{
  "n_layer": 8,
  "d_model": 512,
  "n_head": 12,
  "n_kv_head": 12,
  "head_dim": 64,
  "d_mlp": 2048,
  "vocab_size": 21824,
  "activation": "swiglu",
  "norm": "rmsnorm",
  "norm_place": "pre",
  "norm_eps": 1e-06,
  "positions": "rope",
  "rope_base": 100000.0,
  "rope_fraction": 1.0,
  "qk_norm": false,
  "attn_scale": 0.125,
  "bias": "none",
  "tie_embeddings": false,
  "parallel_block": false,
  "init": "orth",
  "init_std_qkv": 0.0272,
  "init_std_o": 0.0338,
  "init_std_up": 0.0389,
  "init_std_down": 0.0389,
  "optimizer": "muon_hyperball",
  "lr": 0.0132,
  "beta1": 0.95,
  "weight_decay": 0.0,
  "lr_head": 0.00561,
  "grad_clip": 0.5,
  "warmup_steps": 200,
  "schedule": "wsd",
  "decay_fraction": 1.0,
  "decay_shape": "linear",
  "final_lr_fraction": 0.0,
  "batch_tokens": 131072,
  "seq_len": 1024,
  "doc_mask": true,
  "train_tokens": 789800000,
  "steps": 6026,
  "dataset": "wikipedia_en"
}
MLP neurons of a small language model. Each row is named by its layer, matrix (gate and up: input weights) and neuron, and shows model dimensions 373-500. Each number is 500 + 50 x the weight over its row's rms, rounded and kept within 0 to 999. Numbers have three digits each. A neuron's up and down rows have the sign that makes its largest values positive.
A block is one neuron, or neurons of one layer that tend to fire together. After each block is what it responds to, as a language model described it from the Wikipedia text at the highest values.

L5.gate1095:446429466513509544566434506510494531546463616490509428495441492509542526541556488523480469483397513507522449563619459551459547541506536491506577539504539538506452524520466543506536434561488511579473552531487500510604432534466489594495475516461518415484451528526506524433465574458531483504546560592490484530451464556391469471442530511522559536568460537469497480397530572482617541490522
L5.up1095:512461462546478483538491478535533516512530495527581478552560552439544526489494492549523466504568475556532447571577455464440503548492402480456555537591547492535443544500584464496443579501590507470529428503465488474467644432511505411521478492541433484529525530532446511467451467470577466442469466554511560607406421538525490438544564415515444539500496546513531526521504518556541459533498
L5.gate1226:509399558529588476488404522555416578465592442548491505507484493450535506495468503398578446528444485581421552562472580513547527462557437434442554487486548613492512492555552452462526589617492495494497462480513456437492540546462518605512503477417482530428504604424520472534498494382435549475591574474448483550489527444426532534467483528561538476436502538489424483537574487531425515493508
L5.up1226:483535481492558467563457499475471590454520474494497479558474481489514439538444458446400557461467546467486510554451497576531433468585429559435409431415474525460518550546478466469513467479469463546487563547541521544395505487633630414466491471478463475452494447424471538430546528484560516525539522549461520482465546562533529528579490487610546446490481564554559549544503551527502508445503
L5.gate1314:472491554390512468530543438527566522517529533415537377533522514529560498535489527568508539450505521527570540526480445655480596562450527546477501490414511446490565572519544455568454468558483531425374520537529465468511450522459547606453368546388537531552537420530471517512512514542521614607528544509512570487484434575502513531413436415497494491476472473569508514486624514590494457449589
L5.up1314:377492526522526534582524582522483457481487537514488384495481535473449424502529556614496456485470466487477545535541500445523534535470551397464542448455443567482488413585465489491555597467489506499482555547504553466478557437575478529514552498492499569539451564543445527485441490461549534492551609522535528602560474516487473443482421426590525349659546541524465452494510511480471557527494
L5.gate1619:455543477508521428502498474554548557494521498469526456516529521552458620498592504594463483534569569638469520431496563605571514476480402501449455511469433467524506458425503557388480536442508468426380539497472552555644510512534536590486502520478469498508534499490484441436476573487471489490607451578509556471565524439480564469476455512406479527477465446507511469456547583483377542498503
L5.up1619:445554467550462381431457543455526477522548504506558577566442447458493534485517518474440598518492462526552430529541422440598591576488459465463527463494559617455465619512556539542398462545454434583436477496505481548596489518466451435618530459431459529490451572521506495517482531486395529473458564500546493420538450434444417409536584518492460477459463506450442543493532454478619478540573
Responds to: Mid-word subword fragments. Middle fragments inside longer words split into several tokens, often rare names or technical terms, e.g. ell-ip-tical, le-uk-emia, cl-inc-hed, Don-iz-etti.

L4.gate683:539532493458464533454468486473524454434501614512528489435456424530463566575428605513550463521466457468522488531533465470524485478543489427509508443535517466510455557496492585520456535477510533552463559449407536400480571493505459533458409514458444463508463565454464477613463413505478523459560509553479370534462587494429491487481504570570479442498395582493527418489569467438529478495484
L4.up683:452550491385588533500599526466509514508462625503484549551507488404531515584507505385580517533519468503590431581474526538436573517492508562558489461496515602578509555526505474563490493475573552555472530466466525483451507580433515530479406441463540534606426506481548418499487472488495458391514442410533426474533539488434479541425486457562449555508494512502483575488513457428497443484468
Responds to: Second piece after L/D. Word piece right after a lone L, D, l or d starting a word, often the apostrophe in French l'/d' (L'Atelier, d'Ivoire, Villa-Lobos).

L4.gate964:441476528465521553476514553547526447450558551470538498509559552410500540511523494484437469549453477553509562595496428496575506488553482482441515511491452514509437433574500475547482489562456572587509517491480477466513572456521568517476438455489500463480478491526427490489450398482520504460487536536487442531450455482342546423471465561463518481603506525365504498541580516445564525537518
L4.up964:552514586445482538521451489435507543585498468528551502492500473385465539527559541535413488482443519496506491487520502555538475504537478521546511453537551428451521481531440539364513524508457498591496528392442529486590453571556521529469495566478540509554526600549546504488470539490493498500457524513432366501403473493514433577519547474449517497506519524502553416631403583519457532475539
Responds to: List-item separators. Commas, semicolons and table pipes right after a noun or name in a list or clause, e.g. Iran, Iraq or 1995), Guadeloupe or Pool A | Pool B.

L3.gate42:502504536499488534420481566493565489453464522472567507489503485443480577498610516552435505510527411489445584489504378521489441542545527526427545511458531545486508579545411461419595505503539496491595538516454520577582511398552542489475415437447467438530440537529600469495460538470591419467407503537516509467457398512427486538532506446565511448493527524506518467536478494482510483452494
L3.up42:534470520509467609487472511557596526429571540441485486365458510426490478426555535472427466484419507524472493503456512552566408522504476523412528450453473542422520489503444491524527567482536541481576478496472576605563421512488481459521521432535545558523479533488514466445435518555503482436402434495512423423437315482430478489569545358478601407532506522527473450496467512483495484492571
L3.gate43:413512490486435610524553459348480457417490488462492489555460496421471392445432477492478447530476519525474541615598514547540517522512437442472396498504535484512493523500481556570507546472393495518488478480544519532481492460558609399455476370493514498539467567508514441521490436520531640452526502547473491523476428480514531447462577464501531541444577613571451450567448481532558465495537
L3.up43:443470585453450539534517500476580459438485592546470514450519505473570493461525554498444654509394509447535520576474416515549434522518515505550541571580595488535411535410520532521493546516433630410552484483460500568547493404469540498485477520424442509576539522444519435512456525493478575463488500458537500496540413471491488435485464552485522597424544551483509453479411535560548498496547
L3.gate94:575483492498501529452504493531438599560447479520466512501487464507524508512459503578520481586548447515419561556541430563597496400458416483479507480530589448599423501593462589532457421572469517571615507456406446531504546510537491439495411453482501448496509414517552507547506509498446420529511565475520508517408471582573581524467555619454497502525506428545521547463452491400458406519437
L3.up94:476552579448388466470492417523536463497441493384460482469522383466440518475455542510500532429403397627516429451465451556494480553463496510471513567575509538561505533421489565461487416563502472511488520533422513498524422579468559417550424422512544425603463463454524488539519404506503524526527501492572545473446422497577537435453507526473452455523568549437586473396508531472541436442381
L3.gate316:621476536436429469455521539559428527515462409437513497441454512402429610457540522506538538490588491482524472463500464521508527511494463551434470499565574521537500416534432493526555469463458431477527520482468538482427531583474594511473426520428598479569477429485490444592569474454490456493502491580530507467397414553532532552498494462489444403451538540582531550538514594590458480474434
L3.up316:489534499470468495445570475565445561561470416570438536482491467413512545521516540524512475659542454491515584431475543508535486492403497494527534479472469442561465373562471522531503504502430447506413481505581479484399583627520486483497462536492542574486565375481501626499625491442505491544558544449512580483402475549570590654527509584483465471517537480487438604530483521426450503513430
L3.gate509:471469523570580456418500554528486519518518484512528391424445511479544578495563491601600574417456556447513504378534545546579477555477482476494512536514493474515551440512549495466510480480533455472540489589420538550509561502518481459514510553429442491528525499494416506487503466479461519561510414483473448531523541493476476498510522436480555448521478463529542499498632534510473501484428
L3.up509:488624482528575482427369613521563520507481539495477474476512586480514459519526440516458450471541479472442474491468455560590576428536487520539516486448410479452516507464506481554547518535532537429604579412510625502447452550573493592496476531422533577487424523483459595543542509492476444448522449449466459519364506493510556532473509538509469543500516550466510457442539522448552456513491
L3.gate546:510485525540502536492485474498435397476548445479500480496492422537496440485532499494389507508540424520490408446397453540520410497477527451453438553566516580519578533508484505477537497544463530476492428459483484484514422373506482428454535455503509538545465466424412631454461468532399474478500479427475496558493461543476517473491455543587508512525511519592517410509497538556558566519501
L3.up546:567508583614484585446502560433467509538597455446504530555424485471455370545555502487544484508508429511482421500529442573495485531483555510442490476531519553470496576477476491471500412549489548483533497470609488484553523403598502538478444543484459523475528534402507528521515420468515590434414485465467431478437424468424462622556583483559496559587529469655580436551453561530462458493553
L3.gate589:519470501430523518481420468459431510493494483540599454474505447479488534484531443483507501556490483470460540442525372571492530462586469458497474522489511503492464417517490527512549554489571555556670505528533484578508499503519531562549557594483583514448472507486525434437473484464614474471418447506527458600403497531504478562524509458522497507514478560466551518522556516453427486500467
L3.up589:467416432548513520494414476463512502481474530552573478430460507470516529536508470553422488451454443522492503503520461579510470538488446421540490485488413601452462555541444533465511514527520461504577465570487545627492465539510538469514551590463499482533434571571568441455433491514541445464470541497501483437401550402500520566451512502519531478522612554497555552496514458424463511494506
L3.gate693:465458553525489525379520575470540508524545438510513487473409536530490487517573472501496470518493484486574387560393425481526438515529473550502535533463606571473447525533523569519577482465614535504562528521591503473429474551527512507448437466416594507543517440472512445571596401417448528438523485402406452600444554339448442488520395380447525420524421510529516523556491501495400422440483
L3.up693:407446476506536560392515522499470422392495492440578538524531554541439558494499466426371453513457399540463443483488485482513473527609475565446488652590518536480555485560413558476525523479529495519468473524565499494443507445441562566468491439473550492601487604446475602540407509498468561430452593464505512572479437498549438511468502457483611497473548466506536538540596513419515482519541
L3.gate762:488481548445486480507644586527585420395483622444498498616468576404512479461549493446386585513515455522511567561462468460491548410511523435390545476455515457536521475532570572503456570446490543469427510420439444518547518447499559414551423436521575492416513537496469511507426484562525486539498494526459533447545401519518579452499462546454559508524516507471519567610600587468520429557516
L3.up762:543485489488464522514561555507520447365471576466637429573623457486504482530465503513446544499479478571441470528487493417415548457451537463467489512534491409538562523458495579479546477499511543580499503495490444446574547458507432431454565548538487485432501514520437411443479465544505431514508490573527510453472446575501456500498498438507491550500607531509508582478389524607585504585577
L3.gate820:414481551467482552518539492528445472495567538441548563528416596492525525468576493577440522541497521457429479577501472515489536402543444424452493430511535593537522448599482460511537530536510468536466474458518447504458514442511435527474445382537476480489452501517562441555453479498548473506505506445491525577336508477451479565519469498452493533501550470521495489529595568505515547536479
L3.up820:447482551493587492457559551573470472476446606475494500511573457498506526499502512482446577523581560523484604507523487490461570452482559454387502504572516470584546535503526464514479473576419556515503505480466454472547479414484505440521500561535514466431433530504476552422403482485546476571542489485596548448497523507523530485499457618601496505433516455458497510533538571451603526455473
L3.gate852:439595440498451560536565504505527512487428493483476542446492536456432529528531559512462481519422422441440459508466537415581450503541487467495590544546502448501464550499422521467465489585478433490592571424519539623493530541532467569552508479392525546479527451491582575563527545474521518468481551425422488536355524517477609567498504527514486484442519521503580602475472508467499501535422
L3.up852:365555553537511607485537503584607503569570479536537593501517530401532528491528496520518544544481366433517591518476599500517496519398461464437591545558508449529491481473496494551464562480471539469537505470480504520511493480583460515426482508469480543489555455447549526435562517471476490445534466432476594521348448556464525533544467515540451413460491572433511625510547396407557440458477
L3.gate1319:450557474443467457530568473490588564497504426540544494492446471521532565452562538480514524522464482590510488579462587437401419399503527514456493394455432429593478410606571523509580563494498538480562496555511486466495532476498488392561442490466491404385489568444491487538459410599516415454523470480440471541588487449471465540504566506463488463540529538449500441412575534494529449552535
L3.up1319:482472457453543435485494507513537513518533478483496478515567445465524503445504510436561519518450527533546573641544562506577519485448480453481532474548430490480477387560539532462548479543411511489472401571496505547438444449474470558549468524457543476469407513484400593497435497522512486552494419437539574461563499462504522443569483537500457481475542444502437459543531506546532454477478
L3.gate1350:469507457513516554484607513500515589629389504543539490489556494493454514471465439513449538495522484477417510550535605568477513503534485545548428483524543520441444491439466415496505542592474388544509544472543443444468573571528467497390399488563504510437421454548444527533484493515505508526500463437459493471457497495518593512497492396545502539395515488411459511529572400457406610549564
L3.up1350:496552453462562593548573419547439475508556503550525574482528519444464544495529411514522573544456415457428461494407543500474562517458505544471544485530452526472417511479459461584539546511547417481537631493487519472591545475510481403500520492530546460528497484677500471457608516484502556483413550495584542443430465506534511523493547501524512578564554537416449454553556489544476539549460
L3.gate1555:612447522492511495414519524481502537487507574591549538381537611489462552600576519439549473404491539384483544440517572464519557498523406432546548550470532478517493421507534534604537495452500472453564530516547491478432376557526487586508486508479548511492474525560472605521526440418568451509496483513489516499441493485495491445499549469587520545443565521484504522530532406431454356517507
L3.up1555:570508445446449614471497433491549583525508529534545447439552562515516458582541527578559537520406506553522568559566361592585497480560480529526501513429460540439464517526400483451588560538516522575589516491456541534535564430500562505523523570458456466470503485472462504412528508523522552471460464461549454436544452427502473543477548460587460503443523585524490408551530531520555497485545
L3.gate1730:514584442524535524581501424563528409484471429516540447536589477569530368594444438500530506486536552465444502502380475488495464476549434452495529507484573482482504443486430524546469479451596533426551492525543518501488537472522518512502467571518529522479518499561507481505488480533530525518411523572486486524431408551476513486420561481477535483570500553549520508493567521558552419438476
L3.up1730:477555423535484453498543571470590549453447575469475536473563491516484441477601464398516600549485497539575534567518489401511567509504525464524389512611567549481517509539533483502463481506470519522557619583472427479554426521425501543496515426521465476486473564474477443494418498571508430535512515525556443537482515472474584435501519460475560564444427511509489444483570541432535509503476
L3.gate1861:456497538454488511584594568611496454473468441507482475480482551427487461519592447540517428572458436486470616412472487500522510434409462465530621480431481544543491456489582547436510462390416604507454519461462480591555542483456539458491527458506488556554502506517546513436554550487597542494516512497532502493485483518466502439501591406483518556464451494532486459546453514570573461430579
L3.up1861:554417476522463495486460539428511580423529433384375440458495413518512591507545532546512531504382493510467528455575558594499561489604512389475574489551580388441488443552484514551478491483509481474374458441523479483550546523569456504488426520447614575527542524529531553473534503532507404486527556538515518433449443515464638470448640510465491451517448563527568562548479473513529495459518
Responds to: Clause and list separators. Commas, and less often "and", semicolons or table pipes, that close an item or a fronted clause before more follows, e.g. "Like Ahoussou-Kouadio,", "civil, political", "ALC ESP |".

L3.gate298:480435410483514526410486491493561453511503510468510466513513547520533533582537497516492526436422543480479512481482506467505536484515450483617504444541567490529451615555512399612385446487380473460537473463508406468581579566451502476471547532511493491467468511476604494475441535479510481555466491529544427459496557476499450507557510466412548474463405583557541561528535459539558514436545
L3.up298:484503485479407579463543531519560458462460474518541551529559541555476542538478554485492401513513546491584480451491494413483557584583537532496482532555557485551498481561565552541484471463544519512579450509504444457520561431486464445524523576563532415609447458457517400588562461507462584462610476562597535447512455436421488543465474465472389500555462536471539552453543419463468562545563
L3.gate301:499520427408524521472395546483600536530571546505466530521544505497512533454463530517498441440511500421504535627510501316462638483530465599424417529564542511476504568581463521558546509514594487531491586523483472429475507488522554507553481506472485452512410489515557481484493441461508500464476482505511556430517537475461505406518545585408480412424410504525592400527482500493422550539553
L3.up301:529484447553434532541478454451456517462438473495527563516467514526478564440499500477469441520484532423541589587560440395480593484577503529547406476570593496559460538517484447606562517588500435496581555530509475389503597501480469441521568497444554534488532587496534482496516412435484509495448569482483495481426536543481451408561442506505471555505379508478517460564449425470481545541495
L3.gate361:592535491468538503559534565439475417531502502585580557579475481455445495571577499585555529467483475522456523505511556455428439596498415430434538441489433581459534512527518581462570438535495477541513543533556498486466445501514572424497539480479545467400427486562521461470549397363536502496535504431484425574533507477459554530506537626496434486474512457601496514469493505634626605491460
L3.up361:528407497519426453491602524513585482432498490576458407573443498465510547498504520482564509445405388529497465568446566531435499500438534531398376490549495482564479502593493521488463510383507486559591535417512442470474575457446548460591525556546583469476479492569487465486444578435468558517568470487507511579525554481471487509545552519612452480428504492528568475523497442493505422550501
L3.gate367:466436498501406540490443583482499555484520542487463438546592463455447432414495509502499506520440529413546400559485626464544427426514427548438454484460541513454503519531488464535552433492415596529524432514613481527483527545505473469466531471410475583512503472486520580470471502483523450496496549465475470483481494541537479453419509514487516510536505530580483456484519463357537441486532
L3.up367:523513543526473534475433501476472586496448575579529486527532498445452455472450439415506580460444520437527494528446599499532518452511425535497445490500522495458427501537478543519598446516529442463484440501582448489474636475555476576510493503472432459444630485359601551418541528480511460510492421432444448578535586510562482477551609478573471455520464587513504472538567493456581498483417
L3.gate512:570509408548484551472561519424533456593489476505482430568554548523522462469576538474449576529463426538454501467456574407481547544477496536442466461485498513558432573461437431503567532513499477570452454510489562501604514472490468517556527470430439507470467522531497478563437413384431508433472475496452434556530529505454455387479589387522434465475555456537379497504444501502418462455488
L3.up512:537461475470456565492506531488516457487451503478520461547497601488472506407560353479540526629562454602526488575500505538569535509498434453469528399527576518470490548488503413463532522648506524605464428468451527502523494456506520494541492440533507512459462532552522411598440478484507498465543485434450521521517460452546466444481552453547523498553476503498528481509523390448442430501493
L3.gate526:518478484519446551445498526465502534538481429487524483564514542476437488542590425546480528566631505553479388492473426613569510411538505427488564484556540463484538448446527598591437417481495501552438485523594466519502523560562490528504472473385462534508457470503562509494439452461508526488512486471506412497438473492614470471477567504495493475494546391493568507561477436497441505545491
L3.up526:522544554486555543575488468427488481555402532445521463477413598410596447527449473509553561476503556527453570540494529479572417500460492491514403482473525405497510434539606458517523515575443497549548550517610486549412559516543492530561563582562472490473476528568558543491507492472526517436479537591518545524466577485445466532441539563544546546534373499570517481484443512496432450558510
L3.gate599:491501553482554531527432482492407611430517458497561513527509504443500514512513558543442574502529357564502464452591461406610580590545470482484536518467497542489516515535498522491391541495448430526430487474489555480420492489480520392423551481526474481493471488465491563554463450465560562529494477634500518489487537487454508485448562483545512586437515462489542480531479492516512460547586
L3.up599:531496556485529523532483443457527630451488505526514462525588521424521465589479483546591472492458499500528499503486522424497530570479578484452488465473560488498489577593500511427452497471465467535451453497565526468496428611582473474566511546557470515509472524460433478500540415454486487502518598518563512440520403407517472524532463571561465598526507496489485412560381519484471548438544
L3.gate614:571475555542493558455501506413481572536519363534462481577467474368471594563481480446516429571553404465480408533489432458401458472564422537437482481560459537506474467416482542509421395560523630491466499442489508591490521478483482525547542486471556498612534607444512586473505434557561443507426527493523456450462547503466521487413454485505422560606531504536481480490471477392444492433472
L3.up614:450535498511565499443480486425454465486432420432525543470503420462484528469441441491509478512547423434463472496502392364499542484565516583464507478423463482511490523519559542581383434595553471560401499444467531501400520392620606501574413546529514533630479503488516534503517438498548411503511481485605496474530448548471474420388461531426457525504488500484452481515472476466483526435493
L3.gate679:475503548572446496498421415498555519476472494545506449562509434527472570462457602557534578475442523455484538515506470509495508544445455482477475439371387460416480545607543430425445449470592391487516521531569504601432521519557527422539541505413390469605526405544463481493454404481545561418547540536486568516464474566451448528493432410468490371539394514539461476631419458401471428445521
L3.up679:535413486353491406483511431562560439474529403505425507505517477420519534565540570474478549359524525458462465494428487424519488479489444592433480572518481516479363488542443432433503467537540518530459506503514465408451471453483571447544488511452455530511512536531519516419522504532546497494528585585431533512386461574575466489504598528508517531486580565589478558527482464558511517508455
L3.gate758:457497501531498435464535497505445588469538522508463495593415548506525507511565578485516533497410432447415483422511482546517563466481525601470491458433528519517544522544584459468457504474459417562447403575479483451456553487540509586470461396395471540504502506417475494539498491498523572621538441517506495526352533416480456433480484446352545507533471522535447474492489423485513504488452
L3.up758:487511470516490492391537487454538481478467438483545483486528493550540562550462463549507579612497509521554482505462514509478512497555401604525481485505491587517582507558463493511468548579543511495533513579448507540462589513518526547527506536455420500550435526475516661497412498471499504443494501523450531506450497593526439445448522454470522411514484434527481585475501386417580466497472
L3.gate876:467569578505512467524524545490434561575473458494464535470509580510383545489554432411523504517450477485532515515522566552515519414466461421477496416441500538470442530475501533493545522572487529415477513506502535460504495504566548537500527534461583512533471625427414517467380559411540559492587569476523525611565423489491586491471516446546521452489479361491474505543525490531413533480504
L3.up876:463488485529505531569461530460506504502476649337506540554546482463532400473347502504579569503432403459555547431593533475467610533504571504488469493435583452481467527549479513544491452519631414517484395397517418447595483485461608504523493477413441541586514546471513409541515448548535511509507499467575554531539469463549431466529442437412415506492501525462453448505415457526449418504537
L3.gate984:489482455548557545448504510451581590525438509539499444592554534463548525466531429557556483555544440499472557472432437458515518560499507482499523562465507546548389534479575486549541401510449533441536475477508464558543550534537535430495435544469483482429477454510531466513435489426350555548506526512546501523426496550480411549492488512540567456562410429425506436458514533526587482442524
L3.up984:485513522511452460492579608433496473452443552509469471526488527534450560531509437504564557608501408537536538514512584433501519467517534573432462458438491465439529482516485417418424462572527574479480543462494547520505460548601430493485552510544436549479497607459379533521513403444506422522476485522427478471547510465457460449539487432518522430513558495523535497457536444489497609501565
L3.gate1270:576522497496562555439528520513509499552559411621417511549459471535574552660497572544428485619468450548519432471479505399442419515516443472521479462524655469465552454465631460476518441483516488535512497519500522557538484472548536516517473466427600536580490453568544490519450543499452570466616505421554544482503448515410529424480577458547460587544434661596469534473544590443497484458584
L3.up1270:547492506529575575416448530453521405539495358517461494496553455508528595548515582431531434641551518535507425510468463406516408508464509505454405465495481462534546445524547414434571480531528566508458481572457478572469602475527482557530442442480567574552521511526540502565526494528557538513533475344508554472603521497396570536511542556434408473546527523529400542395474596461478424590584
L3.gate1464:543456461475484443513525560476487491478425421508429502533415548448489542542605456545515513472429482412468485462468485473466567540462457577623418476600428468533491437432494545533592492457489545424538543537523409473464493469529499493446554501451506471540521531524488520541499456494524559456490483453537485568467472491480428509522534515501508591508561526509519434518583517543435443556522
L3.up1464:535490516495550490493464498437449557445451581473481429429551524499446559465478403392480504547550543490530442472537415439458471492488385563466563546516571540484396504494535518591486569531491541471474482467495569453450507584422441590493530537538549505563483547546470410415508478501587429483424546448565455553487578559452621550491614439533589506631439479477455503519434523487470569570451
L3.gate1604:521572582483463381525511568443494483489492460487451508505455568446521425545475450460462532508525404502464506555460516501452474538430448540542588418581510570468442508589489414473469586570490489478586458481529475443547549456557412426480424531349442503452485571451491408454419515473564469452486458625490503490400431516449501516457496451527412521497547486398507470467464488476546420513652
L3.up1604:531442572486517479503436435448446542520476451505490470471553459494540551624453525485539448577458366511596485503478610501504461483595401612525588519520578575517474527510475542493558495518492579462502500424579595531481452517509432573537415464447408519450493518546525536511530489532512503526552429495473492500556441479474457524513432506525543472439428441478569508502407549472460459554537
L3.gate2007:572467438471428551480509524526434593447538510528541448497492601533515489551536502489488540578523462500541547492430533408517539523479465500535579449533530492420542501452466507492597555502562546505512410476516542429504519489528518432457561547492447480544509468486406495566488597495563398446503542490457483480426533491545519404448486526537531513469470500474466538468546491500475477425491
L3.up2007:521457458513364521491447545457462635448457435534424419557545571546551528507465470443515401591489508452561507562434530547554529534536467560577429465471531460545550501460636458506587566474537552545557402595510407475450476528539498424534591449435445485620492476467502499553580555431516540561542577435556481539447538550521438445476441489545433481478409455461364546507531481504469516468502
Responds to: Piece after word-initial L. Second word piece directly after a short word-start fragment, usually L or l, as in l-an-terns, L-oc-omotive, L-aj-os, l-ang-ue.